From a checkpoint of a small transformer trained on Wikipedia.
Size: 2 heads of 64 (1 for keys and values), 3.28M parameters.
Architecture: RMSNorm before each block, rotary positions, no biases in attention or MLP, tied embeddings, attention and MLP in parallel.
MLP neurons of a small language model. Each row is named by its layer, matrix (down: output weights) and neuron, and shows model dimensions 0-127. Each number is 200 + 40 x the weight over its row's rms, rounded and kept within 0 to 999.
After each neuron's rows, "fires before" lists the tokens most often just after its 100 highest values on Wikipedia text that the model never trained on.

L6.down143,192,209,236,122,197,215,195,252,261,138,176,193,218,253,221,227,182,196,201,208,220,169,194,169,128,221,225,154,204,200,267,153,226,238,189,245,187,236,284,175,196,228,164,107,139,198,206,198,177,158,203,176,165,117,239,256,221,189,224,198,211,197,149,290,171,158,249,187,157,191,176,188,152,161,219,130,116,274,191,190,214,208,261,197,107,169,281,166,167,232,195,166,214,219,209,196,109,194,118,161,147,160,199,233,256,238,161,147,207,251,153,196,313,202,212,194,137,161,168,178,150,201,246,203,197,203,173,122
fires before: " |", "\n", " ", " G", " App"

L8.down495,191,122,199,231,151,171,236,186,221,245,244,213,142,141,218,171,147,168,170,134,207,199,195,212,185,229,183,87,166,150,139,213,228,219,226,220,204,189,225,212,167,254,279,149,142,248,175,230,196,175,216,270,215,252,191,211,166,225,228,172,203,182,185,157,224,253,244,235,240,277,166,192,258,189,239,210,173,210,255,153,180,117,193,144,246,174,129,241,190,114,198,150,154,195,225,240,202,182,132,263,217,213,223,198,213,242,171,135,201,209,137,190,195,185,184,184,223,250,135,255,275,202,255,152,286,210,218,184
fires before: " |"

L3.down183,238,266,211,104,277,212,199,207,265,164,231,221,219,205,176,216,186,231,214,235,207,271,212,206,222,183,177,243,234,213,238,200,234,175,228,211,183,131,214,192,205,226,126,160,198,183,225,237,232,181,212,172,233,180,210,290,271,167,242,213,240,178,133,215,175,217,144,185,179,163,199,208,106,186,203,211,198,204,212,228,219,281,271,221,192,240,204,213,256,217,261,239,214,221,186,156,263,219,207,145,152,202,169,206,137,234,190,250,201,212,231,189,196,296,265,145,222,195,278,122,120,228,256,180,210,182,223,187
fires before: " |", "–"

L7.down33,235,214,190,166,202,173,121,244,163,236,272,163,208,233,148,187,239,166,192,213,243,216,203,197,222,241,247,139,195,263,192,232,190,142,214,323,198,147,203,220,156,256,124,159,134,225,164,150,190,210,210,271,166,249,208,183,240,172,177,218,194,217,256,212,182,184,278,226,232,198,209,236,225,129,197,196,185,248,266,187,228,196,211,155,234,254,241,148,167,219,236,166,271,170,216,218,138,167,184,159,240,184,124,264,224,170,162,134,159,288,190,180,200,190,186,135,191,278,144,211,181,178,145,246,153,215,229,194
fires before: " |", "0", "2", "ug"

L8.down359,199,197,200,143,149,217,172,129,180,198,160,202,135,168,187,215,219,131,134,209,158,207,116,222,173,154,163,120,176,200,102,248,271,217,141,240,171,196,182,191,195,239,167,184,208,199,307,206,222,216,230,235,212,222,241,161,187,278,91,237,158,163,220,123,194,226,229,227,215,162,203,233,224,258,206,136,129,139,181,221,263,213,173,204,166,201,146,209,150,220,191,179,184,198,207,203,220,233,160,143,167,147,251,204,161,161,189,173,289,183,226,162,220,154,180,183,265,147,197,156,238,297,246,135,236,224,206,235
fires before: ".", ",", " and", "s", " in"

L6.down546,184,175,223,131,214,176,128,224,218,218,241,263,202,230,226,175,139,182,180,259,317,204,200,175,222,190,279,179,165,223,157,166,162,202,196,240,238,156,161,196,258,130,227,249,169,277,162,182,257,218,161,226,215,208,160,220,229,168,181,252,125,188,235,236,237,241,281,262,175,221,176,206,210,224,185,202,265,271,254,213,232,309,154,169,162,150,224,224,185,273,199,170,206,212,189,204,239,212,285,254,248,135,231,206,171,235,215,114,225,188,210,181,194,245,209,189,145,263,239,141,225,153,177,176,177,203,170,202
fires before: "a", "and", "ography"

L8.down452,166,277,227,219,209,133,254,217,147,271,240,215,196,196,235,220,208,258,195,168,147,133,144,258,235,125,123,207,199,243,179,217,220,143,243,221,210,202,180,194,213,201,249,180,212,159,159,193,117,249,200,204,236,301,259,215,193,202,226,189,211,183,186,137,244,183,160,146,220,209,162,189,174,103,208,134,239,211,242,185,259,206,169,163,248,162,184,219,213,194,218,154,189,217,206,162,237,216,181,194,215,239,210,171,198,210,232,196,229,247,244,176,151,113,132,238,187,233,178,148,225,148,205,171,178,149,309,242
fires before: "ad", "ic", "r"

L3.down252,230,234,194,100,253,198,190,181,200,261,134,172,216,217,247,237,223,160,174,200,169,171,241,175,127,188,177,215,153,207,148,176,181,241,168,204,244,204,187,191,214,188,180,184,187,138,197,238,207,124,233,162,228,217,169,179,177,115,237,194,222,288,230,197,193,131,193,201,180,233,189,246,130,152,201,189,122,234,226,226,178,267,297,226,235,187,143,240,200,152,163,271,184,149,203,194,177,280,194,275,176,261,219,232,197,199,178,198,206,205,130,271,229,152,219,256,191,217,205,230,227,151,196,178,182,244,209,191
fires before: "\n", " |", "ence"

L7.down99,226,228,178,218,260,125,163,236,227,262,216,203,273,244,193,260,198,183,193,161,212,204,142,186,213,226,155,126,174,183,155,234,146,221,260,203,151,154,172,183,236,201,251,201,240,168,138,241,139,233,185,281,288,150,246,166,162,209,170,119,151,198,184,245,220,200,192,291,161,217,154,226,212,195,92,184,175,152,230,197,195,209,181,225,188,234,176,145,245,216,200,216,103,142,201,277,228,205,159,210,241,117,244,233,228,223,234,202,217,177,120,233,195,213,195,268,170,259,207,228,252,212,154,264,316,197,186,213
fires before: " |", "*", ";"

L3.down613,242,195,176,167,235,215,178,201,221,243,174,220,172,170,252,188,153,197,223,186,174,164,261,233,241,123,181,205,230,195,298,213,285,167,226,202,165,222,175,207,282,220,186,172,189,199,223,189,152,225,220,165,208,160,180,236,210,191,235,267,268,191,155,172,199,256,86,207,233,186,209,237,138,131,215,166,168,234,217,280,292,198,148,255,200,228,189,222,229,209,257,258,194,195,256,188,258,257,157,160,169,227,237,206,155,215,212,201,224,194,219,233,243,209,138,149,169,271,262,152,178,201,237,110,276,163,232,171
fires before: " |", ".", " (", "°"

L3.down121,241,252,183,133,180,187,225,220,221,247,167,199,194,172,248,171,251,103,229,200,157,249,188,181,221,176,229,182,154,203,192,192,182,201,166,235,296,256,236,229,223,166,191,184,230,197,274,211,304,145,201,197,184,219,192,233,211,261,237,242,195,228,215,228,146,189,158,183,120,208,197,169,201,165,169,230,148,249,211,237,283,170,261,116,166,189,207,183,142,144,144,226,164,257,245,193,145,173,229,239,179,216,216,237,234,153,236,260,241,232,216,158,209,201,171,184,126,223,243,222,167,174,189,278,205,228,129,217
fires before: "\n"

L8.down420,225,260,161,183,128,207,144,130,155,196,189,213,193,130,236,188,204,114,191,246,214,217,181,255,197,220,264,196,215,156,131,233,203,215,156,246,199,194,154,123,192,147,260,282,249,136,166,164,199,181,244,222,241,209,222,244,217,169,238,179,140,186,155,200,145,160,172,152,246,163,180,165,242,174,92,189,155,191,250,179,266,172,218,212,158,192,222,225,207,151,198,268,183,190,171,199,249,185,197,278,162,215,164,162,158,117,239,203,189,201,194,125,222,224,168,204,247,136,189,114,212,192,209,197,229,180,178,162
fires before: "ed", "ated", "ation", "ing", "p", "ase"

L7.down609,167,204,135,140,180,181,212,180,170,275,284,203,200,222,183,191,229,243,192,182,211,110,193,214,131,193,170,188,231,211,191,199,165,214,199,182,283,258,192,120,183,160,234,214,232,233,259,188,225,203,210,248,139,220,205,131,173,146,205,202,179,240,192,262,152,188,183,263,193,171,183,274,202,182,266,138,202,205,205,129,206,198,153,162,192,272,194,241,282,244,165,206,204,268,215,146,175,137,229,232,186,246,175,208,191,227,133,197,183,206,192,154,218,138,153,174,186,221,193,228,240,231,216,182,208,265,251,167
fires before: " |", "\n", " is"

L6.down290,162,193,194,198,189,200,233,146,207,286,187,225,222,179,185,215,254,202,186,149,161,137,136,185,225,123,206,182,186,201,156,222,163,202,228,163,208,193,231,158,63,179,228,181,182,191,216,249,177,254,216,203,140,176,201,140,181,169,288,268,206,209,171,164,171,173,104,193,174,150,210,221,174,260,199,185,255,165,280,160,157,210,152,251,211,194,207,196,289,232,175,159,191,225,200,180,174,224,203,199,222,217,173,177,168,287,198,97,162,230,233,185,213,153,259,220,244,150,181,253,186,176,232,188,221,240,219,169
fires before: " |", "ital", "%", "ber"

L3.down26,176,232,148,197,232,244,182,201,157,188,177,240,174,196,266,248,295,210,258,152,189,217,246,143,166,174,197,257,212,218,208,203,181,125,172,181,238,151,184,242,225,164,216,139,208,216,231,240,178,258,250,189,180,221,219,193,252,237,192,168,168,238,265,142,216,191,199,146,180,200,165,128,205,227,163,168,161,185,249,176,165,144,249,187,166,216,166,141,135,116,226,211,258,164,251,165,246,193,234,173,233,288,206,150,198,272,166,207,174,173,206,150,179,193,236,228,200,281,152,204,161,150,78,234,212,150,201,178
fires before: "\n", " ==", "=="

L8.down161,193,207,170,139,204,233,201,241,240,227,271,198,210,193,229,209,203,181,164,242,229,208,214,237,191,130,199,195,135,328,159,197,321,192,167,183,142,224,176,207,215,222,143,161,228,207,221,163,166,273,215,149,172,211,245,180,292,73,162,172,131,218,197,191,210,167,253,208,255,146,186,253,154,233,214,244,212,222,116,216,158,194,199,77,224,230,171,180,215,176,183,212,205,230,232,165,205,211,186,139,155,167,207,189,147,213,212,201,222,183,134,188,173,184,208,166,186,216,169,218,229,187,191,167,212,207,222,234
fires before: "|", "\n"

L3.down592,44,205,197,202,190,250,269,219,173,236,198,209,204,227,207,241,171,190,203,170,221,136,196,208,164,201,178,142,179,122,165,201,118,206,147,201,277,211,189,199,201,217,194,243,90,217,199,269,252,180,185,258,160,189,188,215,196,166,217,158,188,186,255,270,232,191,165,178,158,222,178,164,255,165,233,183,170,256,237,172,263,203,167,241,239,263,217,229,257,247,140,160,189,236,224,174,207,144,141,245,277,249,205,194,202,154,288,181,273,258,193,198,172,221,148,215,215,166,149,197,264,167,161,180,219,153,169,300
fires before: "\n", " |"

L8.down61,152,213,217,187,121,239,127,154,125,229,237,172,201,188,299,181,299,236,246,180,145,207,198,191,160,179,166,197,185,251,168,236,212,171,165,220,204,241,235,249,177,176,176,231,210,132,199,250,218,191,261,123,203,234,163,252,166,381,209,212,141,227,224,180,165,142,247,91,177,226,224,149,169,174,185,222,176,181,181,147,184,210,227,168,195,238,203,120,193,165,237,146,160,194,161,210,210,198,245,240,187,177,237,207,196,243,212,199,227,222,198,236,224,193,240,271,185,122,231,269,247,240,183,238,183,137,174,140
fires before: " |", ",", ")", ".", "–", "\n"

L3.down604,143,209,240,215,196,128,227,198,183,116,183,222,93,186,232,202,188,259,140,225,196,159,208,146,173,167,276,177,204,141,183,202,207,184,167,172,159,150,202,251,267,262,149,211,164,216,218,160,165,211,213,196,145,269,200,287,208,209,179,271,153,173,180,232,243,215,173,180,270,160,247,244,218,223,193,160,218,140,209,123,214,246,189,254,247,172,181,230,221,219,195,215,215,245,235,185,295,258,127,155,243,248,181,149,265,190,244,157,168,159,140,193,179,213,170,241,196,307,162,125,170,164,188,180,242,147,212,182
fires before: "A", "L", "C", "H", "r", "S"

L3.down126,231,185,187,135,215,178,256,268,230,286,195,235,228,182,170,137,263,191,130,237,168,182,237,204,184,210,255,258,155,198,255,117,195,126,227,220,161,159,233,112,282,231,182,177,210,192,164,187,188,224,211,290,203,128,208,192,229,180,192,273,234,181,257,280,179,207,191,239,131,193,160,207,181,233,202,148,145,180,245,220,204,245,240,177,207,133,250,249,204,227,160,234,154,216,190,175,174,212,196,211,214,240,219,194,162,183,219,211,255,248,224,183,213,264,252,224,162,212,181,129,144,157,176,144,161,167,195,219
fires before: "\n", "ility"

L7.down442,192,274,150,222,263,240,177,248,197,231,167,250,206,222,227,164,260,181,182,218,194,166,141,192,173,129,183,157,241,274,204,216,176,205,264,191,196,215,202,170,179,121,138,208,219,248,190,207,147,149,168,179,206,188,243,243,191,243,171,269,169,222,124,182,169,284,203,161,211,199,217,215,182,220,311,208,215,235,201,215,210,177,254,256,187,249,175,220,237,168,281,207,109,194,155,217,195,179,204,218,187,205,116,211,243,221,84,205,187,244,185,234,185,175,197,173,242,151,223,241,214,187,168,243,239,151,203,193
fires before: " ", " of", " Total", "s", "ic", " |"

L6.down141,193,145,225,216,194,183,167,179,267,122,185,164,169,265,177,197,171,184,201,242,168,257,206,194,228,265,231,76,232,205,200,166,210,209,231,173,196,166,261,234,225,166,289,234,238,205,249,211,206,170,231,175,207,154,191,167,191,184,182,176,210,241,161,172,190,231,172,203,248,220,190,223,226,171,249,218,288,268,200,176,229,223,202,231,188,189,237,223,215,289,196,225,204,260,170,170,96,212,230,232,179,193,163,148,227,213,232,226,218,192,135,176,256,166,168,156,205,279,219,138,246,168,150,232,241,182,272,215
fires before: " ", " c", "\n"

L3.down37,211,184,182,232,190,193,198,192,154,195,143,168,187,275,179,163,242,160,218,165,198,245,223,213,248,117,198,247,181,160,168,162,195,188,167,211,144,255,194,179,220,193,237,284,236,241,222,153,235,155,146,166,293,188,249,231,172,224,185,116,231,152,197,223,189,201,160,202,201,147,174,230,226,130,260,201,223,128,234,144,266,247,207,301,234,170,214,226,199,261,215,216,190,208,190,206,190,180,243,252,180,163,185,145,257,229,146,149,242,158,268,181,218,195,238,235,217,244,251,139,233,244,207,157,235,229,252,185
fires before: ",", ".", ";", " |", ")", "3"

L8.down33,239,178,183,154,220,210,239,172,301,167,187,272,267,175,173,204,159,163,184,142,282,137,171,222,197,214,213,184,233,302,242,216,275,205,263,207,244,178,178,195,143,172,261,259,183,185,163,273,171,170,238,235,203,172,271,174,188,142,198,206,263,167,178,199,121,234,154,253,234,215,219,296,195,241,239,261,160,200,253,250,208,145,185,166,140,143,210,145,218,196,205,188,171,216,178,190,213,161,194,242,201,196,240,238,211,205,168,239,249,199,200,240,251,143,206,223,141,169,191,203,240,180,194,189,209,201,198,165
fires before: "|", " |"

L6.down19,231,159,150,144,180,156,255,226,223,136,164,182,173,181,178,191,219,225,129,243,200,303,190,164,202,143,204,210,199,248,198,186,236,217,181,201,161,231,187,144,142,169,188,240,143,223,196,153,174,215,248,161,199,183,113,203,267,193,171,151,192,195,154,273,196,166,158,170,207,138,219,186,198,189,163,243,238,159,209,251,303,179,202,171,234,185,190,218,179,232,174,232,117,145,169,184,195,137,223,239,180,195,137,142,213,209,203,215,194,122,133,199,177,301,152,228,190,127,150,163,259,177,139,236,79,207,177,211
fires before: "en", "u", "el", "e", "is", "f"

L8.down237,167,243,206,207,227,188,186,256,145,243,257,177,229,143,228,103,215,201,225,208,159,166,227,218,199,223,129,152,165,219,156,201,187,247,220,222,175,145,182,260,206,117,207,242,186,200,130,160,272,140,213,163,235,181,216,182,209,168,225,109,209,153,180,99,149,227,208,213,193,246,196,201,216,123,204,232,142,208,207,197,136,224,204,167,147,232,254,247,189,239,152,142,211,235,224,223,97,203,253,203,131,154,151,246,244,186,228,214,137,202,212,167,185,183,239,187,218,150,286,215,247,152,124,200,172,231,286,204
fires before: "ed", "ing", "p", "erm", "por", "s"

L3.down428,188,165,243,208,194,229,148,246,127,165,258,133,231,134,181,275,215,172,194,203,165,213,153,146,180,161,225,270,282,140,229,217,211,167,259,185,177,148,254,226,192,194,205,194,191,165,173,180,157,147,197,185,208,182,198,152,132,240,154,288,187,274,189,210,241,262,212,244,169,183,225,201,223,242,181,214,180,153,179,169,229,136,178,247,209,225,216,215,163,224,148,204,226,219,259,191,245,219,217,220,244,208,185,214,238,232,148,178,227,184,227,124,137,200,226,218,224,209,138,234,260,105,207,188,225,227,233,234
fires before: " |", "p", ".", "i"

L3.down386,142,226,170,165,269,207,206,147,188,172,190,173,188,217,223,211,156,238,258,205,211,220,260,119,262,145,242,229,178,239,244,128,214,199,184,201,202,163,254,164,204,281,168,207,194,201,208,206,216,206,217,131,197,162,171,223,208,174,189,240,209,182,170,212,150,117,171,208,300,171,168,142,224,170,164,262,174,224,223,241,207,219,173,157,226,275,181,213,302,208,226,250,237,213,217,185,192,194,293,125,179,131,153,138,263,227,247,212,216,162,138,169,182,302,209,163,196,181,120,257,186,224,243,221,207,211,173,134
fires before: "\n", " |"

L7.down191,162,223,238,232,226,204,212,199,225,244,232,230,182,174,105,174,257,176,187,203,217,196,165,175,243,206,220,122,181,224,175,216,210,239,152,238,210,330,154,171,166,152,206,169,205,257,173,168,186,216,119,146,167,209,209,226,241,122,156,135,207,216,230,260,163,204,231,151,240,204,249,203,244,291,207,121,227,236,116,224,220,153,201,205,119,215,195,156,215,227,223,199,236,127,239,197,249,123,194,244,169,172,201,179,197,178,218,207,191,231,208,204,224,195,128,215,165,132,207,227,225,170,170,182,220,228,270,203
fires before: " |", "s", " 5"

L3.down91,258,244,204,190,213,261,204,302,226,157,206,257,144,230,232,160,258,173,170,259,129,197,211,200,244,196,190,246,163,176,182,170,184,174,251,211,196,212,165,192,225,158,202,181,193,260,149,222,253,262,240,231,167,187,175,260,185,137,226,212,205,295,234,207,179,326,202,205,152,241,236,136,153,206,210,157,192,249,196,211,168,233,210,217,174,126,225,248,211,278,261,169,162,244,160,249,163,130,203,161,185,169,184,188,248,229,204,199,192,214,249,206,198,253,276,205,297,162,117,169,242,212,225,190,169,209,208,213
fires before: "\n", " The", ".", " In", ",", " He"

L7.down434,163,234,144,226,222,249,114,160,142,90,219,289,140,213,241,160,156,261,163,273,215,196,235,223,166,138,199,179,175,181,232,177,214,252,212,169,163,158,153,144,211,202,194,202,251,252,154,198,185,219,210,248,175,222,207,173,258,185,218,184,202,183,167,196,183,205,254,213,218,116,163,200,247,137,201,222,149,216,178,182,189,193,198,289,165,180,182,192,259,155,213,256,272,210,199,207,250,209,247,165,250,209,146,226,255,219,199,194,156,226,142,207,153,206,154,220,238,175,206,192,191,262,174,155,237,212,228,172
fires before: "\n"

L3.down612,236,212,227,111,210,208,256,266,154,307,177,188,204,184,282,250,301,192,236,217,204,229,214,206,240,209,199,246,180,178,193,215,169,139,198,257,215,149,229,146,148,244,272,164,172,234,216,220,228,288,194,166,177,230,206,128,246,178,209,259,133,194,245,121,199,255,141,211,182,167,177,168,214,196,161,215,155,182,262,281,215,193,234,199,105,242,217,209,168,229,206,208,171,202,236,139,139,205,251,268,213,154,170,113,194,212,197,235,235,189,146,177,239,185,224,188,202,208,267,148,198,152,159,193,164,160,193,203
fires before: "\n", " The", " In", " He", " It", " B"

L6.down74,266,129,202,211,204,198,272,196,190,211,176,204,223,273,119,179,234,188,184,178,175,169,184,263,260,206,186,205,189,278,178,169,220,298,199,186,121,264,244,131,126,235,225,258,104,154,156,191,181,193,133,149,209,234,163,160,244,158,215,107,246,251,162,224,199,169,146,228,192,252,200,205,218,137,215,239,192,179,250,285,175,199,236,172,214,215,121,187,234,185,208,189,233,181,224,247,221,182,196,169,279,192,228,223,265,251,241,213,204,268,184,202,224,204,192,208,137,191,232,146,224,202,207,118,153,247,251,222
fires before: "3", "2", "1", "7", "5", "4"

L6.down513,254,161,266,220,227,289,174,228,274,155,182,288,111,228,166,159,189,214,200,219,217,129,205,210,228,178,186,155,181,187,165,156,221,180,206,175,174,181,153,131,190,212,209,234,180,220,176,190,160,170,201,182,164,234,216,195,231,182,230,189,127,187,142,230,181,280,99,177,177,204,150,167,238,236,179,188,208,174,149,155,222,146,212,245,174,195,154,171,234,176,176,241,126,208,215,187,170,201,244,240,212,213,148,218,230,243,185,190,192,224,122,200,281,129,240,206,231,108,237,116,193,197,203,190,211,225,133,201
fires before: "7", "8", "5", "%", "4"

L3.down169,237,133,155,221,246,193,224,185,210,150,196,157,200,199,212,154,211,239,186,187,187,212,207,213,246,184,227,227,211,177,159,131,270,302,260,227,105,217,244,251,195,195,257,228,189,182,256,330,210,130,235,177,164,184,214,217,196,200,201,238,259,224,151,201,226,222,165,186,201,220,216,220,246,124,247,93,189,153,207,280,140,169,200,144,121,241,209,239,215,185,233,199,298,178,153,272,253,254,156,182,244,245,201,212,169,222,289,234,188,226,174,223,240,223,174,151,169,191,186,208,167,188,170,235,222,221,185,146
fires before: "\n"

L3.down465,190,258,241,170,225,197,185,248,283,200,199,237,192,212,214,176,223,179,179,253,161,166,188,277,181,216,231,255,179,208,223,102,159,175,185,181,184,218,234,176,216,203,123,174,128,225,231,159,252,205,220,248,180,128,198,198,272,170,260,222,173,207,216,272,159,205,163,208,90,222,183,156,186,192,182,185,190,264,220,250,258,252,222,206,161,201,208,205,249,211,211,192,214,221,129,232,168,194,177,58,208,128,185,265,221,234,203,200,261,198,138,196,278,220,242,223,194,142,192,141,171,196,234,130,200,179,207,177
fires before: "\n", " 4", " 27", " 5"

L7.down436,230,284,219,205,125,204,156,178,240,206,185,195,276,239,234,209,241,158,199,226,167,231,191,179,282,139,223,146,218,192,215,188,283,175,251,253,156,141,190,200,161,210,193,169,206,190,225,292,141,216,253,212,168,178,183,147,166,134,228,255,195,212,222,222,127,202,120,157,157,201,284,136,156,133,268,212,307,189,232,139,266,264,194,207,207,186,192,172,186,250,162,206,239,227,204,205,200,215,199,338,191,187,159,119,168,207,116,232,185,209,172,233,249,171,157,165,198,202,165,163,165,217,231,197,244,250,156,250
fires before: " |", ")"

L8.down145,163,279,163,125,161,204,215,244,271,231,190,163,157,165,209,211,195,194,196,221,297,220,293,264,243,221,207,197,152,185,193,233,153,161,248,226,222,248,201,219,133,245,212,213,196,247,178,224,244,255,262,218,230,297,228,207,257,188,269,234,180,212,196,174,221,216,152,164,238,128,216,221,191,149,232,164,150,274,191,263,144,168,212,233,182,146,195,203,181,166,280,260,227,175,277,174,253,233,214,266,149,168,151,207,238,271,222,226,238,276,207,185,153,260,169,157,238,202,211,159,194,220,238,193,219,197,232,153
fires before: " |", "t", "ated", "–"

L7.down539,204,158,175,187,233,205,201,224,201,222,128,195,154,114,174,214,277,177,194,231,186,179,259,210,159,161,284,232,140,162,233,89,235,245,202,237,178,190,269,210,234,216,223,201,185,166,174,157,201,248,239,209,184,157,257,204,215,139,169,188,180,201,194,251,207,133,132,175,55,197,237,191,169,122,147,133,209,201,253,215,260,226,191,237,182,156,202,162,164,218,231,191,207,261,178,196,187,166,182,249,219,142,229,224,232,203,249,171,210,193,148,172,263,221,235,164,198,172,184,210,175,194,212,169,168,191,203,244
fires before: "\n", " The", "te", "ad", " It", "wn"